MLP neurons of a small language model. Each row is named by its layer, matrix (gate and up: input weights; down: output weights) and neuron, and shows model dimensions 32-159. Each number is 50 + 10 x the weight over its row's rms, rounded and kept within 0 to 99. A neuron's up and down rows have the sign that makes its largest values positive.
Before each neuron's rows is what it responds to, as a language model described it from the Wikipedia text at the highest values.

Month names in dates
L2.gate601:56 68 67 65 64 47 44 38 41 44 45 48 51 72 60 36 41 40 58 42 58 64 63 40 45 50 45 63 61 65 20 38 47 53 63 48 48 39 61 56 53 64 47 67 58 54 41 50 48 59 57 38 56 42 53 49 61 45 55 47 66 56 51 39 70 58 37 58 43 55 49 56 52 35 52 49 47 53 34 44 46 45 43 52 61 62 29 45 22 62 41 40 45 57 54 45 43 49 61 52 55 45 54 41 38 44 51 51 51 49 79 50 49 57 59 47 56 58 54 48 47 44 29 57 56 56 47 54
L2.up601:48 49 62 46 49 43 34 43 56 60 51 57 58 53 54 53 59 47 63 48 57 74 55 38 34 51 53 61 31 40 59 59 40 60 54 39 52 36 41 55 57 67 60 47 68 51 53 41 36 46 63 36 45 34 55 62 60 57 27 46 48 73 27 51 44 41 43 38 57 48 49 69 49 43 57 56 50 50 38 46 54 34 41 48 58 52 50 44 44 54 46 67 42 60 50 34 52 46 40 47 43 52 50 31 29 63 57 51 47 39 70 33 37 39 62 63 58 55 49 34 65 49 49 50 56 68 31 54
L2.down601:44 59 56 48 77 41 50 38 46 70 52 43 52 66 50 50 58 54 66 50 48 53 56 39 25 38 38 36 66 61 44 43 49 47 61 45 55 50 70 65 57 41 50 46 50 45 48 42 46 56 39 50 42 40 52 52 43 45 49 49 51 56 46 48 49 46 64 47 41 52 37 53 58 40 53 55 54 64 53 35 56 41 52 58 48 38 53 57 64 49 60 50 36 50 56 65 54 49 48 47 57 60 41 64 34 49 43 54 67 60 56 58 49 50 62 50 42 51 55 56 36 59 36 46 56 55 68 31

List or detail openers
L4.gate562:24 52 48 50 64 57 70 43 24 36 63 42 34 39 56 50 51 54 62 31 44 38 36 44 59 59 74 50 39 43 49 42 58 42 55 52 55 43 46 43 34 47 34 34 49 48 49 60 47 40 42 57 53 58 53 50 34 43 49 58 52 52 42 55 57 56 62 43 42 58 47 48 52 66 36 59 44 55 49 44 43 49 45 54 38 52 40 52 54 49 58 44 51 42 49 46 31 44 36 26 67 49 55 42 49 36 48 50 56 40 33 64 45 54 49 53 58 39 40 46 51 50 56 53 52 43 45 46
L4.up562:51 46 69 60 39 47 57 42 48 51 58 47 28 39 56 43 40 67 37 36 51 49 57 62 54 57 48 56 41 56 58 35 49 57 45 44 45 62 38 56 52 42 62 69 40 57 56 63 45 41 57 30 43 51 24 36 68 41 56 55 44 42 42 64 48 49 44 64 41 48 51 46 50 52 43 31 60 42 50 44 58 46 50 55 35 39 48 35 52 49 30 39 71 56 65 54 44 62 40 42 59 48 52 54 52 49 27 39 59 60 35 59 70 60 48 49 53 52 51 45 42 51 47 53 56 39 60 47
L4.down562:43 51 61 51 45 51 39 39 68 52 41 48 43 34 45 51 54 66 55 49 54 63 42 69 58 62 37 41 39 58 57 51 37 50 63 31 64 63 58 54 65 54 35 52 48 38 56 44 64 51 30 55 48 55 43 67 62 52 41 39 20 34 56 53 54 48 56 57 59 41 52 31 36 46 43 56 33 59 56 56 37 46 47 28 44 33 62 43 36 58 45 52 51 51 55 54 46 53 41 42 52 72 44 37 61 51 49 45 39 62 35 67 45 66 61 64 59 59 45 48 45 50 58 66 53 53 67 50

Romance-language name pieces
L5.gate804:45 44 52 56 51 38 58 55 46 44 46 43 57 59 68 54 63 54 39 52 61 38 53 64 43 43 47 74 71 44 58 56 67 59 44 47 42 57 57 63 60 57 63 53 57 44 60 45 61 47 37 55 43 40 60 50 56 55 55 55 57 56 60 62 40 30 34 69 48 60 29 57 71 55 37 75 57 56 53 36 37 46 46 58 36 57 71 46 43 54 43 59 44 50 48 47 49 55 46 47 67 62 55 27 60 59 58 52 50 41 48 57 52 50 50 42 41 63 50 48 57 52 42 49 55 63 62 36
L5.up804:58 43 34 48 54 50 65 70 48 49 36 40 63 51 56 36 44 40 62 50 64 40 55 54 61 44 58 60 65 60 71 50 57 51 58 43 51 59 55 48 50 55 64 57 27 47 61 54 53 41 32 60 59 64 52 43 57 44 64 47 65 63 39 51 44 38 38 42 58 63 41 71 45 66 50 60 41 48 54 34 49 60 40 56 40 55 66 35 52 63 44 65 43 69 56 44 72 58 48 54 50 50 62 48 46 51 59 71 48 39 44 47 50 61 58 50 51 60 54 42 59 46 53 41 41 59 50 32
L5.down804:48 53 43 46 59 40 53 34 34 57 55 40 36 58 58 49 62 45 46 41 62 44 49 56 49 57 51 69 69 72 47 44 56 42 40 33 56 47 71 39 51 41 70 49 59 62 53 56 53 65 42 54 49 48 41 42 72 66 46 61 40 49 32 55 38 48 55 55 50 53 67 50 59 44 57 50 47 49 48 34 44 43 34 54 43 66 56 46 47 61 54 67 38 54 68 58 56 56 67 42 57 61 57 37 39 71 69 56 57 47 26 45 48 39 41 48 60 75 67 51 64 64 48 29 43 39 49 44

Romance-language proper name pieces
L4.gate1097:63 57 59 51 48 44 50 64 45 53 51 39 64 45 55 52 56 41 41 59 54 17 44 64 58 50 44 60 46 36 63 48 57 54 59 52 43 41 77 59 48 45 63 54 38 47 59 45 41 51 38 48 60 56 42 48 66 46 52 48 46 54 51 45 43 47 38 35 52 61 45 50 65 39 62 58 40 65 43 32 44 46 51 70 56 55 51 29 41 34 57 46 46 45 57 58 48 42 60 54 59 65 71 46 45 54 63 50 37 53 53 39 62 49 65 47 46 61 48 38 37 67 46 47 48 44 66 30
L4.up1097:61 62 47 37 47 52 48 58 63 49 39 49 56 68 63 47 57 49 41 36 52 50 49 61 38 50 50 53 64 48 46 43 65 48 39 38 46 53 65 52 52 58 74 58 35 66 47 59 52 45 49 65 62 41 38 32 63 47 62 53 65 44 43 52 38 46 45 33 52 58 53 47 40 36 51 47 46 60 38 53 40 39 30 56 62 70 43 50 58 44 59 53 58 54 53 54 41 66 61 46 32 53 46 52 30 62 56 63 56 62 45 31 47 47 53 31 44 54 57 61 52 47 55 68 52 38 45 39
L4.down1097:41 51 46 29 46 48 48 48 49 37 62 39 35 47 48 46 58 57 45 30 43 51 32 61 46 52 44 41 61 55 44 28 47 37 44 51 40 51 52 29 44 70 52 48 67 65 36 57 35 57 41 51 40 62 40 54 63 38 42 38 28 41 50 47 50 50 73 56 50 46 43 58 41 53 43 32 58 59 53 64 59 36 42 57 30 56 52 42 68 70 53 53 50 47 57 65 72 41 43 25 52 30 57 60 56 57 34 41 48 51 50 46 52 35 34 40 54 55 66 53 45 46 49 40 69 45 53 47

List-item line ends
L2.gate853:44 54 49 38 54 32 54 58 46 47 45 51 62 41 56 65 56 42 65 57 44 60 37 57 47 60 44 48 49 59 41 63 46 46 37 38 43 52 31 42 39 35 52 74 58 50 57 43 25 46 68 36 59 31 46 66 56 61 42 40 31 35 48 42 43 59 45 50 56 45 47 61 55 64 27 55 41 50 56 46 57 36 30 53 60 55 30 47 48 51 47 61 74 44 65 45 69 40 60 52 54 54 51 68 54 47 51 58 51 59 40 53 49 57 60 43 56 57 48 65 46 46 51 58 57 34 72 52
L2.up853:57 36 38 64 57 46 59 55 47 44 42 53 56 38 48 42 60 49 42 45 57 45 59 61 49 38 64 53 51 58 60 59 52 55 64 47 53 54 39 44 35 58 64 59 65 34 50 48 38 39 54 31 48 48 67 61 56 51 49 25 54 43 38 52 64 46 41 50 42 61 38 76 53 66 53 51 20 60 54 32 62 36 40 45 50 53 46 44 62 34 44 61 45 54 56 50 51 59 36 62 59 54 57 41 58 36 27 43 68 43 26 52 55 51 57 54 61 41 54 53 32 42 47 45 46 42 48 64
L2.down853:50 46 46 52 60 45 46 51 40 68 36 50 56 45 73 46 59 58 56 48 57 51 61 52 36 58 70 61 40 49 33 52 46 40 37 49 50 55 46 54 39 63 75 50 57 52 55 50 58 37 65 44 43 37 50 45 43 50 52 40 36 38 52 38 60 60 35 51 29 40 55 59 57 54 35 42 33 49 45 40 57 43 50 54 65 50 32 52 32 66 44 47 63 42 67 42 44 48 65 30 52 51 58 54 51 49 62 55 66 34 44 38 78 60 40 53 54 68 40 51 51 47 48 51 72 64 40 53

Dates and name starts
L5.gate180:60 54 41 62 43 24 48 57 62 51 39 57 44 53 36 50 31 51 60 38 45 53 49 58 52 45 38 46 47 61 44 56 37 51 52 58 36 60 49 46 51 49 39 53 36 41 69 50 55 46 63 51 24 33 49 61 37 51 41 45 45 57 70 37 48 69 58 52 36 49 51 55 32 34 51 69 35 45 37 46 69 49 53 55 42 51 72 59 50 63 42 66 40 57 41 37 40 56 53 57 54 45 57 49 36 53 47 49 63 53 59 67 60 54 42 56 59 50 44 50 65 55 57 37 56 38 43 57
L5.up180:43 53 55 60 49 44 53 35 58 58 76 50 37 28 53 57 53 57 51 61 55 45 63 54 39 47 53 43 43 54 40 42 38 52 65 54 46 42 54 33 44 62 55 63 38 33 50 60 55 55 32 60 56 26 53 36 63 57 40 47 76 72 46 48 42 35 53 49 51 60 51 60 58 44 59 35 36 50 57 53 49 53 69 42 62 42 46 60 56 67 36 49 37 49 57 57 50 48 56 51 47 58 79 45 42 42 66 41 50 49 58 50 59 55 46 43 59 43 52 52 42 59 46 33 67 42 62 39
L5.down180:74 38 46 60 56 34 65 38 43 43 70 26 38 57 63 36 48 52 44 70 55 48 42 36 53 39 36 58 48 47 73 44 47 38 45 54 32 51 51 48 25 44 53 53 61 68 46 42 50 31 42 47 44 40 46 59 67 56 57 48 54 44 50 42 52 52 48 57 44 52 52 41 51 42 49 33 48 51 23 79 33 42 56 48 63 32 50 50 50 41 50 41 42 47 64 31 61 59 35 46 53 48 60 60 56 65 52 39 74 41 56 54 34 55 41 30 39 42 59 47 43 34 48 52 55 46 42 52

Month names in dates
L2.gate91:57 52 69 57 66 35 60 50 52 28 51 51 47 62 48 54 48 41 45 58 48 43 55 47 52 55 50 37 26 54 54 37 25 51 56 41 79 50 46 45 67 57 44 38 42 54 41 55 41 61 30 71 62 51 39 52 38 47 67 60 43 42 40 57 26 61 52 39 50 73 47 50 42 36 40 44 47 47 50 54 46 35 67 47 41 45 56 54 41 57 46 46 34 65 41 55 34 57 53 59 41 52 52 37 55 41 50 62 50 53 40 57 45 47 64 40 47 44 53 54 43 57 39 60 44 43 34 37
L2.up91:63 46 43 48 50 34 60 66 36 48 41 48 52 45 56 58 28 42 57 54 58 32 46 57 59 41 56 53 58 43 56 31 58 46 59 49 61 44 44 42 39 37 51 58 49 55 45 71 44 54 26 67 54 51 56 34 27 73 36 63 49 36 39 54 49 44 72 58 47 47 44 42 53 47 29 71 50 46 53 43 29 45 62 53 58 42 58 52 64 41 43 51 35 55 50 56 46 53 41 50 30 63 43 36 60 47 62 54 44 46 48 36 47 50 56 72 56 45 60 70 51 45 46 45 52 39 66 51
L2.down91:63 52 51 50 57 40 43 49 35 58 70 69 48 55 54 57 37 44 66 55 18 46 44 65 33 37 27 44 51 73 47 64 47 55 61 42 53 56 35 35 57 53 69 44 54 51 57 66 46 60 59 68 51 37 44 55 77 56 34 66 46 42 34 44 45 51 53 46 37 55 60 45 56 26 42 43 41 46 54 47 68 53 47 46 50 35 57 50 31 51 42 43 46 65 46 46 39 43 49 49 26 30 50 40 33 42 64 71 44 60 55 49 66 53 43 45 48 55 43 60 44 61 49 52 59 42 34 75

Post-subject boundary tokens
L4.gate742:39 30 48 49 33 65 54 51 41 46 66 41 61 52 43 40 58 41 49 48 46 33 47 55 42 53 53 43 50 78 26 55 55 55 43 58 43 50 40 51 46 61 54 55 41 36 47 76 50 29 58 49 41 39 31 60 42 51 64 52 43 54 59 47 44 58 77 64 62 51 43 45 48 49 51 46 48 45 50 61 60 49 69 34 60 49 40 50 43 36 55 55 54 44 71 52 43 47 56 57 37 65 60 61 52 47 40 49 43 52 51 56 63 66 44 40 55 57 49 65 43 56 42 46 42 42 36 50
L4.up742:44 53 61 48 59 51 25 47 66 55 62 52 47 45 41 49 61 61 64 38 47 55 58 67 50 35 65 36 42 68 36 46 26 48 54 45 48 53 59 56 46 59 48 58 40 49 55 43 46 48 56 69 50 49 58 73 38 51 46 36 53 43 70 42 53 55 37 48 49 44 41 46 49 34 49 37 66 43 36 45 52 51 37 49 45 49 44 43 50 44 47 50 39 40 39 45 52 59 50 52 52 53 57 55 42 54 62 46 58 33 52 69 49 50 62 42 58 45 43 49 40 59 45 44 61 47 40 61
L4.down742:68 57 47 54 38 48 53 52 70 65 70 53 45 47 37 49 50 41 46 45 42 58 58 48 43 48 59 53 39 62 50 51 44 64 45 50 43 57 54 52 45 47 56 32 46 66 39 55 36 49 50 26 68 41 31 52 49 57 56 60 42 55 69 66 51 47 51 56 43 50 57 45 34 32 59 39 52 38 43 51 39 42 65 47 57 31 47 56 58 46 61 48 32 46 54 49 61 60 35 57 38 51 45 49 38 43 60 60 31 42 56 45 49 44 56 49 56 51 51 51 48 66 49 38 41 39 50 59

Token before a number
L5.gate864:45 58 62 59 66 49 65 36 54 73 51 56 55 44 73 46 38 45 54 55 48 54 40 57 54 22 33 55 47 43 57 51 47 48 57 47 49 68 59 66 55 60 39 55 57 58 41 53 55 46 49 44 47 48 49 63 57 45 41 59 53 74 44 48 37 50 57 47 48 61 38 63 60 49 61 38 39 49 65 67 58 62 41 61 73 37 58 62 61 44 64 59 63 56 51 52 58 52 33 45 26 48 41 30 61 45 51 43 45 49 31 50 62 29 49 64 61 58 50 68 49 46 63 48 25 41 41 38
L5.up864:55 37 53 47 60 37 54 42 43 51 56 38 56 46 60 47 52 42 32 45 46 44 29 56 43 47 31 37 53 55 57 36 68 61 67 35 39 24 44 56 53 76 57 40 39 56 46 64 72 52 50 54 51 51 60 47 71 52 62 43 25 36 42 36 50 68 62 60 43 57 41 42 33 32 47 35 40 71 41 61 48 55 47 54 31 43 48 49 47 49 41 40 34 45 34 67 50 68 52 64 47 46 38 42 48 45 43 49 36 71 52 64 65 49 40 22 50 61 60 51 66 42 53 55 53 41 58 45
L5.down864:54 39 49 43 52 68 44 60 37 41 48 60 57 61 62 58 59 45 45 63 44 59 52 44 34 61 50 47 35 49 63 34 48 35 44 65 55 57 29 58 61 53 38 37 46 34 58 63 48 58 67 60 49 61 35 58 67 46 48 41 67 49 53 54 25 49 63 25 40 58 38 38 42 40 35 69 50 55 40 47 50 65 41 49 50 50 52 57 47 42 37 55 42 39 44 53 48 48 57 34 36 55 44 61 47 65 36 39 52 60 65 50 41 44 31 61 52 30 20 43 42 26 60 51 51 65 46 47

Block-opening boundary tokens
L5.gate935:58 37 52 58 56 56 48 54 41 42 65 44 47 53 46 57 42 66 48 51 49 54 41 48 36 60 52 54 36 37 67 50 51 59 61 46 52 64 43 44 70 52 33 46 70 57 42 47 53 54 45 37 56 66 46 60 63 45 45 55 35 33 45 31 53 60 61 70 48 49 27 54 51 72 39 55 52 58 45 36 42 42 46 37 49 37 48 46 37 47 61 58 52 57 44 56 50 62 50 54 61 46 58 45 50 43 64 42 32 50 45 57 54 65 48 51 43 47 36 55 53 56 70 54 53 36 47 56
L5.up935:51 40 30 48 60 47 78 63 52 47 39 37 46 58 50 46 70 41 55 51 39 77 51 65 45 55 31 54 46 49 44 43 55 48 66 51 51 62 42 45 54 52 52 41 65 57 63 52 49 68 53 64 59 58 39 49 67 46 49 62 45 56 42 58 41 48 44 54 40 44 66 47 44 49 36 53 50 57 28 44 34 43 57 43 50 43 49 36 50 62 47 59 62 36 56 62 35 55 52 39 46 56 48 36 39 41 57 54 65 69 55 54 44 60 49 69 69 51 33 55 57 34 52 57 49 54 52 46
L5.down935:40 43 46 44 51 43 59 37 52 43 50 38 39 47 55 35 51 55 55 48 45 56 48 71 69 43 37 38 45 55 32 34 45 54 50 34 59 51 43 61 36 50 61 50 58 64 44 51 66 60 43 53 45 38 34 56 44 33 53 56 51 58 49 38 44 33 76 43 52 62 59 35 63 60 57 63 40 58 52 32 38 59 35 38 27 52 40 37 46 46 49 66 50 53 38 53 27 36 49 63 64 43 41 43 40 53 67 53 54 46 48 45 32 72 63 59 63 64 48 48 35 36 54 37 53 46 54 48

Sports career statistics
L4.gate704:50 74 82 56 49 49 43 36 56 54 50 51 47 61 71 62 58 33 37 53 43 44 51 57 26 50 32 42 54 51 79 47 57 51 33 62 63 43 58 44 58 38 55 46 52 37 59 54 55 38 28 54 27 64 44 49 56 49 54 46 51 56 35 42 52 54 40 39 61 49 43 45 45 58 46 65 46 57 59 57 44 46 30 67 55 52 52 57 29 44 42 58 48 47 45 40 44 49 60 47 42 49 42 40 60 33 42 30 54 34 55 51 59 61 51 45 51 52 60 66 66 41 47 40 46 50 60 48
L4.up704:49 57 71 43 49 53 50 55 39 60 54 50 57 69 71 61 29 47 58 54 47 48 59 53 30 50 59 44 56 40 50 38 31 57 56 69 75 62 56 35 65 55 57 65 43 44 59 68 54 36 39 45 53 64 38 52 55 46 49 47 61 47 63 28 48 53 49 53 42 61 63 44 57 40 35 42 61 54 49 65 61 67 56 36 60 44 57 71 43 25 49 42 54 44 39 49 43 39 39 50 65 54 74 49 56 38 65 44 65 36 49 46 57 64 43 42 60 59 58 40 44 42 31 42 47 53 71 45
L4.down704:40 68 62 49 46 44 46 55 60 47 60 42 43 65 65 59 43 42 48 51 58 29 50 55 42 55 51 31 60 66 47 49 64 52 59 62 48 49 41 63 56 42 48 48 43 50 46 59 66 31 44 42 46 37 53 59 74 64 55 51 44 35 48 21 43 42 60 49 64 45 43 38 48 53 70 63 57 38 39 55 50 63 57 59 55 56 57 49 37 62 46 62 47 60 63 54 44 50 53 54 31 52 52 54 69 60 58 51 42 28 44 40 59 42 53 46 54 20 62 45 53 42 35 50 51 52 46 30

Proper-name final pieces
L2.gate168:46 60 32 57 58 36 61 75 31 25 38 56 39 59 55 47 48 52 38 51 49 42 30 53 67 45 58 64 69 57 50 38 48 42 35 46 32 36 60 54 46 41 70 56 39 35 63 34 65 33 41 47 51 54 36 47 59 48 56 54 46 46 51 53 46 44 55 40 52 60 49 50 49 42 50 51 38 59 41 35 50 48 37 30 52 39 30 43 57 51 42 42 59 55 37 58 29 47 41 50 51 44 78 45 55 59 49 34 53 37 63 45 41 48 53 51 59 48 54 42 65 57 50 57 35 39 35 33
L2.up168:44 54 42 65 62 58 58 65 32 55 33 39 53 41 55 46 48 42 42 50 71 61 37 62 54 32 42 56 72 42 46 46 39 46 33 59 49 55 55 33 43 56 51 46 43 45 28 34 59 36 38 54 48 69 35 58 66 46 65 36 37 38 53 45 59 37 41 36 62 42 56 53 56 52 58 56 32 65 44 46 65 52 38 40 45 62 46 44 53 38 46 52 58 48 40 63 56 57 39 68 53 65 62 42 50 56 43 43 41 42 67 47 34 38 32 46 39 54 52 50 75 57 48 53 56 71 37 48
L2.down168:39 39 72 47 47 50 46 36 44 69 53 42 58 55 59 50 43 51 38 45 65 68 57 48 53 46 46 72 54 55 43 58 52 38 36 43 41 55 39 40 47 53 57 40 47 71 36 31 48 53 52 46 44 49 37 60 57 46 65 50 49 35 55 58 47 56 50 66 45 44 45 55 54 49 44 64 52 34 69 56 66 46 38 52 45 66 42 52 52 55 44 55 44 39 51 42 45 37 41 34 52 50 49 54 55 59 50 57 43 39 51 62 30 43 36 45 68 46 58 79 44 54 46 41 45 47 52 46